config.yaml
num_hidden_layers: 15
num_attention_heads: 2
intermediate_size: 768
norm_eps: 1e-06
rope_theta: 10000.0
bias: "none"
tie_word_embeddings: true
lr_mult_qkv: 0.5
lr_head: 0.00952
batch_tokens: [16384, 32768, 49152]
MLP neurons of a small language model. Each row is named by its layer, matrix (down: output weights) and neuron, and shows model dimensions 96-191. Each number is 50 + 15 x the weight over its row's rms, rounded and kept within 0 to 99. A neuron's up and down rows have the sign that makes its largest values positive.
After each neuron's rows, "fires before" lists the tokens most often just after its 100 highest values on Wikipedia text that the model never trained on.

L12.down411:26 47 63 63 52 58 62 42 27 41 46 41 38 70 39 37 41 72 57 33 45 72 52 43 70 46 74 44 33 50 65 51 20 49 60 60 45 36 53 29 63 46 64 46 80 44 75 60 48 49 67 73 48 42 47 46 47 63 47 32 53 33 30 59 72 38 07 56 42 60 60 53 43 51 30 70 55 57 52 63 46 62 19 59 88 55 63 43 58 48 64 49 44 29 20 42
fires before: "|", "|---|---|", "\n"

L9.down55:46 46 34 75 59 56 45 46 42 36 49 41 69 41 41 48 49 36 72 85 42 49 54 46 68 53 62 37 72 52 44 50 28 32 36 44 39 59 47 39 74 70 63 60 56 49 54 33 43 70 63 37 52 49 65 35 51 57 35 53 45 44 38 21 52 55 66 43 33 71 59 42 33 51 42 24 57 46 70 35 92 32 47 48 54 41 38 49 57 64 36 44 66 34 54 72
fires before: " |", ",", ".", "ian", " (", " and"

L5.down407:36 62 36 57 37 36 48 40 22 32 49 35 70 52 50 45 25 89 58 27 50 74 42 55 45 74 44 58 44 42 39 43 31 56 68 28 61 62 49 32 48 42 58 41 42 30 58 46 58 43 61 59 42 83 64 35 29 67 39 45 40 55 68 38 44 39 48 58 49 66 61 71 64 51 31 81 54 69 65 46 72 50 52 59 22 34 49 53 61 55 61 46 42 37 50 40
fires before: "|", "\n"

L6.down554:58 54 58 47 28 58 75 34 46 43 51 45 43 53 36 73 42 58 69 46 65 53 55 39 38 82 70 43 32 62 54 29 65 18 15 73 57 46 85 37 32 39 54 54 44 57 42 62 73 73 56 50 30 54 47 39 71 25 55 62 44 39 80 48 79 51 90 36 40 49 51 63 68 49 69 52 48 54 69 48 85 44 48 47 62 62 72 42 59 50 42 53 51 19 63 48
fires before: "\n", " The", " He", " In"

L7.down618:54 54 64 46 76 54 85 26 36 34 33 62 52 45 56 55 58 46 66 36 47 48 63 55 15 71 75 56 60 59 49 44 62 28 29 60 62 59 50 58 46 52 40 65 31 46 38 61 48 81 71 73 17 44 41 53 60 30 67 46 44 38 45 38 46 21 62 61 44 47 48 46 75 58 72 54 60 55 44 58 61 40 38 58 54 72 70 41 61 42 46 39 80 67 40 54
fires before: "\n", " The", " ", " It", " He", " In"

L8.down697:21 27 52 47 34 44 68 63 54 39 20 56 34 78 68 66 40 26 36 80 43 53 44 51 61 59 47 32 56 34 53 27 74 46 52 53 76 77 79 44 69 67 42 80 48 37 37 63 59 39 26 61 60 34 60 26 57 34 46 60 34 25 42 46 36 45 59 36 66 51 63 60 72 50 85 40 41 49 52 63 59 49 76 17 48 55 53 63 64 61 33 44 57 22 43 73
fires before: "\n", ":", "-"

L8.down370:38 50 44 65 59 59 62 79 58 50 47 50 35 54 44 42 49 59 48 41 54 44 38 39 32 36 60 39 50 48 29 35 61 58 33 76 62 41 51 27 70 59 61 34 45 40 24 38 16 14 32 36 45 23 20 48 61 41 71 42 51 53 69 37 51 44 69 31 45 63 68 62 57 54 48 55 14 49 77 84 61 81 54 46 50 60 52 23 49 65 47 47 78 75 54 51
fires before: "-", "\n", "|", "ed"

L12.down736:55 45 61 71 53 43 47 62 37 56 67 76 70 72 42 39 71 59 49 73 38 44 47 50 36 53 49 94 52 26 53 39 47 21 60 54 88 40 22 62 66 43 32 42 65 61 57 44 71 50 41 54 40 32 31 56 47 50 45 40 56 50 39 59 47 35 57 17 46 37 70 56 66 51 82 76 49 78 55 60 67 51 72 66 27 26 60 33 62 53 53 72 82 41 17 56
fires before: " |", "\n", ")", ":"

L12.down414:31 47 37 47 31 86 57 50 68 71 32 34 52 50 30 76 55 35 36 62 84 63 67 43 48 57 39 51 72 65 71 80 26 60 53 55 59 27 51 64 52 47 44 47 15 41 76 29 70 61 48 45 58 59 46 32 48 76 76 61 35 60 23 64 61 55 46 56 38 57 45 54 39 47 68 42 63 48 59 42 43 51 42 41 19 36 48 57 58 57 68 66 29 49 71 43
fires before: "\n", "American"

L8.down141:40 48 10 47 62 50 68 57 45 49 61 49 63 58 35 82 46 30 85 68 57 56 45 55 65 51 35 47 16 65 58 41 60 44 49 39 58 42 79 57 26 40 49 61 71 59 38 60 57 44 30 55 68 40 61 43 30 34 60 67 69 29 78 51 37 49 13 70 60 60 46 61 46 69 63 41 56 38 69 59 40 18 63 28 15 47 36 33 63 24 31 48 43 52 63 19
fires before: "\n"

L7.down124:57 61 60 29 54 45 33 38 56 73 49 47 32 52 53 67 56 49 36 75 66 52 48 18 68 62 24 44 44 44 34 38 44 60 64 53 53 37 53 43 39 27 11 64 51 55 63 56 47 39 53 43 29 16 58 43 44 50 58 45 45 23 39 71 83 40 56 69 54 68 46 45 63 65 80 57 63 48 70 43 51 47 58 66 31 38 41 29 48 46 48 61 47 80 63 49
fires before: ",", ".", " the", " and"

L6.down22:50 34 45 34 53 62 38 32 38 52 66 58 86 61 47 49 44 75 30 63 55 73 22 51 53 48 58 64 78 52 54 51 30 57 47 37 37 53 55 25 53 49 46 36 29 59 36 35 70 51 35 45 54 80 84 16 48 69 53 46 65 34 38 35 49 43 24 70 47 51 41 32 52 36 08 63 45 48 57 37 65 26 30 48 66 50 45 50 20 66 58 50 63 51 26 22
fires before: " |", ".", "–", ",", " October"

L9.down461:54 51 54 71 42 60 36 40 70 31 66 26 54 45 24 49 52 46 66 61 40 75 50 62 52 36 78 62 52 46 42 32 52 59 46 56 65 79 35 11 50 48 67 36 21 45 50 46 46 44 47 52 07 57 50 35 55 60 35 50 53 63 58 38 61 32 58 48 43 35 58 63 59 78 67 27 56 57 43 19 40 49 58 40 69 32 59 53 76 52 43 37 68 47 81 65
fires before: ".", ",", " |", " and", "\n", "–20"

L11.down88:28 51 45 71 47 27 47 54 34 26 91 84 45 47 69 55 63 45 70 69 51 49 66 59 61 53 50 47 42 35 34 30 37 65 49 62 43 65 49 66 57 43 36 45 43 49 68 37 45 45 54 72 62 34 39 64 59 58 50 48 39 58 46 54 56 63 47 31 58 36 53 42 79 41 65 51 69 40 54 58 43 52 62 57 73 62 53 62 61 42 64 40 57 49 08 43
fires before: "|", "\n", "|---|---|"

L12.down498:52 27 52 51 39 58 66 48 58 64 70 51 46 76 45 48 43 65 41 35 36 07 52 64 38 37 62 46 45 71 52 20 34 63 35 45 31 56 55 70 47 48 55 38 53 56 44 88 36 67 55 60 61 43 17 68 25 52 20 57 48 23 55 39 62 19 43 43 62 40 63 46 35 58 36 56 62 48 54 45 65 47 39 51 41 57 75 62 54 45 57 39 23 48 32 24
fires before: ",", " the"

L4.down714:39 46 25 64 61 31 40 43 37 39 38 76 85 63 49 73 29 42 26 57 51 53 81 67 64 60 76 45 37 44 23 43 46 50 73 41 69 47 58 43 56 77 64 39 40 57 72 62 36 49 34 22 23 85 68 35 05 55 39 60 36 45 52 48 47 50 64 55 51 85 45 29 44 63 54 56 43 68 35 23 32 54 51 58 61 42 46 37 53 55 41 55 57 66 76 29
fires before: " ", "\n", " 3", " Con", " 1"

L4.down648:59 28 45 26 73 65 39 61 48 56 31 37 30 72 60 48 42 34 32 59 51 77 44 55 38 55 25 32 35 41 57 91 61 47 40 40 63 23 64 58 60 44 37 60 49 40 46 60 55 36 35 56 33 56 49 51 50 45 30 32 64 49 38 55 28 46 50 34 48 51 41 21 53 84 77 32 56 41 78 29 60 47 56 76 81 52 62 48 52 63 70 52 53 21 34 48
fires before: " 0", " 1", " 2", " ", " 4"

L4.down640:30 53 30 50 72 28 45 76 51 30 60 46 47 72 64 25 30 36 65 59 48 42 50 44 54 49 08 53 76 30 41 44 56 57 70 71 70 48 13 59 71 60 55 77 42 59 30 37 54 49 39 28 37 52 31 55 55 37 51 45 40 25 55 28 67 22 53 44 60 64 45 74 34 51 59 46 46 72 86 40 48 50 39 45 55 35 48 67 58 34 59 55 43 86 54 59
fires before: "|", "\n"

L12.down426:61 46 37 34 48 52 45 38 45 44 56 99 60 43 37 48 50 57 38 40 60 61 50 43 51 71 71 31 46 62 56 49 31 57 62 72 68 37 28 38 53 84 66 65 50 65 29 52 62 48 44 32 45 55 25 61 14 45 58 39 42 46 51 62 56 33 33 50 39 46 49 00 68 61 36 77 51 56 44 42 86 36 44 65 22 68 50 53 54 53 70 60 65 76 48 45
fires before: " |", "–19", "–", "),", ",", "–20"

L6.down259:61 36 31 45 27 66 57 28 66 52 52 25 47 49 43 33 50 35 52 76 54 67 44 59 47 42 49 48 19 75 72 44 49 54 44 52 50 48 51 31 71 41 46 23 46 46 45 25 49 58 72 43 28 51 57 22 38 58 42 34 20 32 34 52 40 55 33 56 28 54 02 73 31 54 27 26 46 37 65 33 58 59 61 48 58 36 28 39 46 68 71 32 58 50 64 50
fires before: " |", ":", "\n", ")", " ", "("

L9.down565:31 62 48 60 53 53 54 35 37 43 45 97 45 39 60 35 47 66 49 31 53 51 63 47 16 56 50 58 25 42 61 45 52 65 44 59 50 48 63 54 48 60 23 54 33 66 47 83 31 44 46 39 68 31 43 79 44 49 57 29 51 47 50 59 34 75 77 57 64 34 50 35 73 36 32 70 45 60 42 33 43 62 54 47 37 43 52 48 32 40 19 65 43 66 43 50
fires before: " a", "-", " an", ",", " of", " "

L5.down623:60 41 49 26 67 57 51 47 72 55 14 49 39 54 46 70 62 57 54 61 60 73 35 67 54 44 20 59 34 64 72 31 68 55 36 38 60 50 38 55 54 57 41 38 30 81 73 43 52 46 58 46 42 47 50 48 36 43 38 71 43 39 39 36 64 80 38 53 56 53 37 71 28 42 64 56 78 43 46 43 66 77 38 26 40 24 46 47 61 38 32 56 40 52 37 50
fires before: "\n"

L9.down448:53 57 35 39 55 80 66 65 50 36 57 45 44 43 49 62 73 64 57 58 41 35 62 43 41 42 50 29 34 57 44 38 52 55 42 47 38 55 55 50 56 50 26 37 58 42 64 61 24 63 78 48 56 22 52 41 28 18 42 49 68 27 49 61 69 59 61 54 32 65 53 63 49 48 60 38 69 37 78 58 78 37 45 40 33 56 50 45 32 49 53 84 51 45 44 36
fires before: ",", " the", " he"

L12.down171:31 32 43 54 59 24 75 32 35 43 41 64 59 40 68 65 38 68 44 82 51 57 49 50 56 51 39 28 45 73 54 38 43 56 66 40 39 64 55 35 62 52 52 29 71 34 68 52 58 54 50 34 45 64 44 42 35 71 25 51 42 49 65 45 62 80 52 30 40 60 53 42 39 62 60 71 32 57 70 63 56 54 69 55 50 60 72 70 72 40 51 37 38 55 12 45
fires before: ";", "=", " |", "|", "A"

L12.down681:42 69 64 39 59 39 52 32 42 24 56 50 25 47 77 50 76 27 48 82 54 70 54 63 64 56 41 52 49 51 23 35 20 53 47 78 41 41 63 81 30 55 58 45 65 45 39 58 45 15 45 35 49 65 58 66 42 63 29 39 48 43 41 78 78 69 68 46 48 46 85 50 57 69 65 43 43 51 48 24 27 23 83 48 43 65 49 70 35 52 56 54 69 54 46 41
fires before: "|", "A", "E", "L", "\n", "O"

L8.down215:63 08 26 70 17 72 42 64 64 62 48 45 62 48 43 35 44 26 32 45 58 44 60 69 35 59 59 80 26 59 55 45 42 70 66 48 61 36 51 59 50 52 26 50 23 64 38 30 52 59 58 25 53 51 55 34 64 59 64 10 57 56 38 76 56 53 47 68 40 48 26 46 57 77 50 49 65 66 33 52 28 55 18 68 48 51 46 78 41 63 66 26 47 41 31 56
fires before: "-", "\n", " /"

L9.down722:59 69 46 58 83 38 53 49 65 41 50 70 54 40 50 52 52 89 56 64 26 68 54 58 74 76 51 30 42 46 67 46 51 55 66 55 55 62 47 59 53 55 54 45 47 50 70 36 66 69 17 48 37 42 53 32 47 28 49 50 58 51 29 46 23 35 60 61 49 76 32 39 46 51 47 53 57 40 35 42 52 61 55 67 37 37 56 42 72 57 73 40 99 75 44 51
fires before: " |", ";", ","

L12.down329:47 39 57 69 49 32 33 43 40 67 43 82 57 51 11 53 52 46 37 60 22 57 16 46 52 46 48 47 57 52 48 54 26 56 59 49 58 23 27 37 36 68 45 39 52 46 51 46 62 64 29 60 40 85 61 49 36 57 48 64 35 54 26 59 50 76 52 36 32 58 67 44 71 54 61 51 52 36 45 61 57 55 75 41 46 60 49 60 69 23 60 26 36 57 74 64
fires before: " |", ",", ";", "'", "th", " vote"

L8.down357:46 46 86 38 39 63 20 27 58 59 66 41 57 58 48 23 59 25 30 99 60 64 39 55 34 46 33 67 36 44 50 62 28 61 67 34 35 29 64 50 43 49 06 46 52 45 25 56 56 53 39 51 46 58 55 35 75 58 53 39 45 38 52 62 74 40 15 18 66 46 41 69 67 41 42 46 50 51 30 58 37 45 54 82 54 30 45 59 62 66 36 71 55 74 12 23
fires before: "\n", " |", " 19", " Go"

L12.down725:58 53 56 43 40 22 44 50 36 30 31 47 21 26 51 52 60 65 69 48 46 41 17 64 59 63 66 43 56 52 63 60 57 28 43 48 69 73 51 54 57 48 31 35 49 55 53 52 41 55 50 40 42 20 59 68 25 62 46 40 72 55 38 73 64 72 43 40 42 42 55 38 51 48 51 64 64 38 89 54 56 31 40 28 24 58 54 28 42 58 78 43 43 40 25 51
fires before: " |", "\n", ",", " (", ".", " "

L12.down446:49 23 42 35 58 49 71 26 66 52 58 66 52 50 24 36 35 62 46 32 44 25 43 52 47 35 44 59 30 54 41 30 49 47 66 60 52 41 78 37 37 81 53 35 60 55 77 42 73 69 59 55 75 51 35 51 45 35 39 57 46 53 36 62 52 63 55 48 51 53 51 45 61 35 46 67 59 32 79 49 64 74 58 42 29 46 45 53 49 32 30 39 32 67 72 48
fires before: " that", "ed", " the", ",", " he"

L5.down564:30 35 67 72 56 62 32 63 52 43 62 33 60 46 29 54 34 30 38 63 52 59 67 63 40 68 34 54 84 62 33 46 56 48 29 50 20 26 60 31 73 32 45 43 40 46 41 63 39 59 67 70 41 80 66 52 46 38 49 42 55 42 59 83 43 36 39 56 57 18 40 37 50 52 48 36 66 46 52 60 44 40 50 60 40 67 31 45 29 63 67 59 40 23 37 50
fires before: " 19", " 18", " 2010", "2", "3"

L12.down272:53 54 46 34 61 36 54 50 48 25 58 42 45 64 31 58 57 66 40 42 27 49 70 38 47 54 43 41 37 53 55 78 32 54 63 12 61 50 27 58 30 25 62 67 66 39 53 62 33 49 24 74 29 30 56 50 48 52 31 51 59 30 55 08 57 68 49 16 35 50 43 63 78 78 29 70 60 64 73 39 42 10 63 49 48 42 58 55 49 64 65 44 53 50 54 36
fires before: " |", ")", ".", ",", "\n"

L11.down338:66 68 41 51 28 63 15 43 18 46 42 47 52 49 57 47 37 48 59 51 33 56 41 38 43 59 56 47 48 53 58 48 29 51 51 34 50 62 41 50 52 38 47 71 64 69 46 32 28 37 28 32 09 61 53 72 28 43 37 70 34 48 63 74 57 60 29 46 48 38 69 57 47 53 32 52 58 79 32 54 49 61 50 40 56 53 47 62 38 38 52 41 43 55 52 61
fires before: ",", ".", " and", " at", "s"

L11.down255:76 48 48 56 44 71 49 75 55 31 60 68 40 43 56 54 61 51 29 32 39 52 64 35 41 57 29 56 48 57 29 55 63 59 41 76 61 57 60 71 55 21 64 30 54 27 62 41 18 59 83 65 56 50 55 44 47 60 60 70 73 58 77 37 29 34 47 59 35 33 39 71 59 42 29 23 38 55 41 29 54 74 67 42 60 68 68 52 48 40 50 43 69 73 57 62
fires before: " |", "-", "|", ")", "re"

L8.down302:56 39 64 56 64 48 45 28 83 59 31 48 55 76 34 32 56 39 45 56 26 50 38 54 40 16 55 71 37 38 55 41 57 45 46 54 85 67 64 44 44 49 55 49 31 76 29 31 63 36 42 31 33 69 38 51 60 38 49 44 53 58 47 31 43 50 62 23 53 45 63 65 19 65 34 57 72 62 74 44 39 49 64 59 22 50 51 69 47 62 57 48 52 68 80 61
fires before: "\n", "se", "ic"

L11.down395:33 00 37 32 55 75 49 60 41 39 53 48 43 67 32 50 70 28 25 56 42 15 35 30 44 42 48 17 49 28 45 30 61 60 43 49 33 56 40 58 39 55 45 52 48 33 60 75 29 41 41 61 56 50 38 56 56 52 70 53 53 49 60 45 43 35 51 58 53 49 71 65 49 56 26 54 40 28 52 21 48 65 40 41 64 60 59 31 64 38 55 61 61 37 61 39
fires before: ".", "on", "|"

L6.down663:50 30 82 21 43 37 52 35 64 60 73 62 57 65 49 53 72 54 49 62 58 58 57 31 49 44 39 64 26 60 77 55 28 53 27 41 59 34 75 31 58 60 33 14 59 65 73 46 35 58 48 45 50 37 30 51 57 33 70 44 44 55 49 42 45 34 45 38 47 39 57 44 25 69 97 53 70 23 52 55 34 77 57 43 50 69 62 29 41 57 42 65 58 58 83 64
fires before: " 0", " 1", " ", "\n", "bu"

L4.down180:39 17 41 30 40 24 38 57 71 65 47 93 30 38 34 46 67 54 45 62 49 40 50 60 53 42 57 62 47 52 55 62 47 55 61 15 62 12 49 70 46 45 60 42 73 38 77 43 51 63 52 39 66 99 61 52 32 79 62 52 42 54 68 75 34 41 69 60 22 25 51 24 72 77 34 53 60 43 41 40 73 62 50 39 31 37 49 50 49 98 57 50 65 24 67 51
fires before: " |", "–", "–1", ";", "-"

L4.down549:48 65 53 41 60 42 43 74 79 91 66 63 35 30 55 44 61 48 53 45 65 34 40 54 63 47 48 69 53 53 47 64 32 59 54 71 45 50 67 47 66 26 46 43 36 42 53 57 51 38 48 55 48 00 45 58 77 57 70 60 33 36 53 47 47 70 67 30 58 64 65 53 47 47 48 40 41 36 62 55 16 38 39 79 43 34 50 55 71 24 28 57 90 69 48 40
fires before: "|", "\n", "-", "|---|---|"

L11.down175:64 81 50 26 49 69 61 45 35 41 32 39 78 29 47 73 64 56 76 47 54 50 34 43 69 37 30 67 40 41 59 32 28 49 21 28 51 61 40 22 27 10 76 57 40 30 51 64 76 65 35 49 39 64 31 47 44 50 33 48 54 51 75 60 33 56 48 68 66 43 60 73 40 43 64 68 57 30 50 70 67 62 31 53 44 54 42 37 44 58 39 64 64 48 65 49
fires before: "),", "–", ")", "\n", " |", ","

L12.down536:40 40 61 50 48 60 41 35 51 62 61 44 58 69 42 45 57 73 35 35 43 46 62 56 50 59 56 39 72 44 64 49 30 41 50 60 45 60 44 67 62 71 47 55 49 57 83 22 51 59 52 40 44 19 43 13 47 40 58 76 34 90 22 35 67 20 24 56 74 59 33 48 36 67 70 49 66 69 58 71 43 76 39 63 55 46 29 41 50 45 58 50 27 74 67 41
fires before: " |", "\n", ")", "ton", "d", "i"

L4.down131:52 36 13 77 40 73 29 37 24 73 48 21 56 65 24 51 43 42 56 72 54 13 41 33 71 36 46 58 54 41 52 63 53 30 39 60 77 65 65 77 37 41 62 39 67 56 45 76 43 44 55 46 52 00 61 42 35 57 42 25 99 52 46 64 23 63 35 52 29 19 38 39 37 50 51 52 35 61 77 54 42 39 65 55 44 48 41 64 24 40 24 33 51 49 57 57
fires before: "\n"

L12.down727:59 54 55 44 55 47 48 54 35 27 55 54 53 39 51 50 40 37 36 46 49 32 66 40 49 49 34 57 53 57 31 79 53 64 38 31 41 83 48 33 58 43 79 43 47 41 58 52 26 41 39 15 21 46 49 47 41 46 40 54 22 50 83 43 59 73 56 59 73 48 62 52 47 30 57 46 68 61 45 39 50 76 36 63 60 46 71 52 79 55 22 65 60 91 54 53
fires before: "\n", " and", " of", ",", " who", " from"

L5.down560:53 38 58 59 49 58 18 55 49 81 57 40 66 19 28 44 66 26 16 54 48 25 43 34 53 50 42 40 50 51 46 31 41 30 60 41 59 61 50 70 20 52 73 84 80 43 76 68 35 47 70 78 51 65 35 57 48 60 60 41 60 46 31 55 66 34 57 77 32 80 56 57 56 43 41 21 32 31 56 33 57 42 24 40 16 45 56 60 50 38 22 37 68 66 56 70
fires before: "|", "\n", " |", " "

L6.down250:46 50 55 55 43 89 45 26 62 31 59 59 49 56 59 28 67 42 58 74 47 74 50 35 62 52 36 77 27 48 73 41 26 38 31 57 45 51 51 58 36 25 34 42 36 40 26 58 62 61 63 42 60 10 28 50 43 52 40 57 59 62 81 50 25 52 08 53 64 63 40 52 47 64 67 38 36 58 46 51 48 43 30 56 23 59 62 68 49 54 78 52 77 57 34 79
fires before: " |", "\n", " and", ":", " =", ")"

L9.down221:66 58 43 61 62 54 44 56 31 44 69 64 76 43 64 59 67 61 82 30 53 63 48 78 30 59 45 55 48 38 38 71 43 23 53 58 58 41 35 32 67 56 73 67 63 43 69 47 43 53 45 61 41 50 70 58 33 30 31 39 43 65 54 38 54 66 75 71 51 59 73 57 61 62 52 73 52 38 29 39 53 74 54 57 21 16 36 56 68 58 74 78 38 08 28 56
fires before: ":", ")", "c", "–20", "ic", " |"

L5.down38:29 46 71 69 26 43 73 61 21 48 26 38 57 56 50 62 55 56 43 67 35 53 29 59 28 57 38 60 66 25 60 53 35 42 34 70 72 50 41 50 70 61 57 83 60 68 74 72 64 36 40 53 39 47 76 45 70 48 50 47 54 49 29 83 39 26 63 35 58 56 65 31 64 42 38 44 48 39 68 38 46 60 49 56 57 48 51 27 41 79 37 52 62 29 44 50
fires before: "\n", "tch", " "

L4.down460:46 44 49 64 65 58 59 49 16 62 76 37 27 55 19 21 55 53 31 23 42 48 41 36 72 46 28 60 55 56 43 37 33 55 39 48 65 62 58 47 54 65 72 38 68 52 45 51 74 58 67 42 51 45 30 50 29 57 36 31 34 49 43 47 47 64 58 40 28 48 74 66 32 58 57 51 42 52 46 38 66 37 48 24 70 28 41 61 37 35 54 55 60 71 32 55
fires before: "\n"

L7.down119:46 44 41 58 43 35 57 56 72 54 56 60 66 56 23 28 57 27 39 61 62 64 52 87 32 57 40 73 53 63 69 75 72 59 56 47 63 55 66 58 75 66 48 42 72 63 49 61 50 35 30 28 68 46 48 72 49 67 58 48 48 66 55 59 57 52 60 61 89 51 53 59 57 26 37 48 76 61 52 52 52 52 30 75 35 52 55 64 17 66 35 33 44 50 35 68
fires before: "\n", "|", "one"

L9.down550:52 56 34 79 50 40 54 29 14 64 21 53 41 33 58 35 47 35 29 40 39 41 31 52 53 56 62 38 48 43 57 61 57 44 80 62 50 65 50 41 64 26 21 47 68 52 46 80 27 33 38 36 70 61 43 62 69 59 43 47 43 59 27 53 33 57 71 32 67 39 14 73 42 37 55 66 51 61 65 52 56 60 75 44 52 77 53 43 38 54 50 40 68 33 49 50
fires before: "-", "\n", " "

L7.down184:41 69 62 53 33 47 65 31 42 46 53 54 54 42 59 41 31 26 21 42 44 69 51 58 49 48 57 59 62 50 64 61 48 70 67 50 44 84 42 53 38 75 24 45 52 51 41 69 48 44 68 47 49 27 41 56 56 34 43 26 64 64 41 59 44 36 17 49 52 58 52 74 63 21 25 59 70 37 33 30 25 53 53 56 27 70 63 35 43 61 47 41 52 42 65 45
fires before: "\n", "-", " "

L7.down94:28 36 30 50 62 60 38 46 75 35 52 61 45 38 48 38 42 29 59 62 72 57 68 68 49 47 41 75 52 48 58 52 52 34 38 61 51 40 41 53 51 60 18 61 32 50 53 55 32 59 62 60 47 17 68 59 81 50 30 46 64 48 40 50 49 49 32 60 60 55 29 39 62 47 37 62 35 38 40 48 36 50 61 40 78 33 41 64 57 68 39 71 74 25 32 63
fires before: "\n", "|", "C"

L4.down255:46 61 46 28 59 38 54 30 56 57 77 69 58 33 74 31 62 50 65 52 56 60 32 58 64 56 77 54 25 57 80 30 49 59 50 59 46 55 35 35 63 47 24 63 46 43 43 38 55 55 41 43 44 40 43 71 42 42 53 38 78 60 40 90 58 33 45 57 20 55 28 49 69 26 62 45 42 55 40 49 45 42 39 52 45 68 46 54 57 52 54 52 80 53 47 49
fires before: " |", ";", "°", ".", ")", "),"

L7.down609:43 59 46 78 53 65 47 79 36 62 54 24 39 44 29 50 32 64 39 36 42 55 65 77 49 41 50 40 65 31 78 44 63 53 31 56 78 60 45 39 58 57 54 39 43 58 38 63 47 32 67 66 43 29 45 69 52 23 58 34 42 60 75 51 45 32 41 48 48 40 51 66 71 40 38 56 46 51 40 59 40 28 42 62 48 65 41 60 55 69 45 49 42 40 43 50
fires before: " 19", "2", "3", "0", " 2010", " 18"

L11.down277:55 47 54 46 31 57 60 39 31 36 48 41 65 56 55 35 49 41 74 57 31 41 58 57 69 53 38 59 35 47 39 42 65 43 27 31 77 40 33 43 71 43 64 28 41 43 47 53 42 33 73 35 49 51 49 61 73 49 44 56 76 60 40 38 41 42 45 55 39 22 42 62 53 51 32 43 62 46 52 68 40 38 53 55 28 54 77 79 33 46 40 44 45 49 40 39
fires before: "-", "\n", "ol", "s"

L7.down693:29 21 49 57 42 31 52 59 53 53 74 41 45 64 64 70 48 44 49 73 56 48 36 38 44 59 31 30 44 64 59 84 55 66 55 50 84 49 38 66 66 62 50 41 46 48 40 62 33 32 36 47 44 59 30 45 59 65 59 44 74 50 52 46 42 45 33 61 56 45 73 53 61 56 55 49 41 24 47 60 46 55 48 59 27 66 36 02 39 55 37 78 49 63 30 40
fires before: "\n", " ", " 0", " 1"

L11.down173:59 25 55 32 65 51 66 25 80 33 40 37 47 51 30 64 54 26 68 45 42 52 25 37 71 32 38 57 69 87 70 74 14 30 37 89 58 61 39 50 38 71 47 55 54 50 82 51 37 59 46 34 44 71 65 28 53 61 48 46 78 69 49 64 37 43 66 46 24 58 39 61 60 57 42 50 45 53 62 49 29 63 51 42 46 62 39 47 56 55 24 26 47 58 44 71
fires before: ",", ".", "ian", " |", "ia", "\n"

L6.down618:47 56 46 60 69 46 46 68 96 33 21 53 47 29 39 53 57 23 37 61 45 34 49 48 62 63 53 52 59 39 58 70 41 32 41 25 70 37 48 45 59 44 57 50 38 41 71 61 38 42 55 64 78 46 43 34 47 50 61 61 41 74 39 37 69 38 64 66 33 54 31 50 27 29 51 38 63 48 54 50 58 42 51 39 57 34 26 61 64 61 22 40 35 61 39 66
fires before: "\n", " |", " (", " –", "."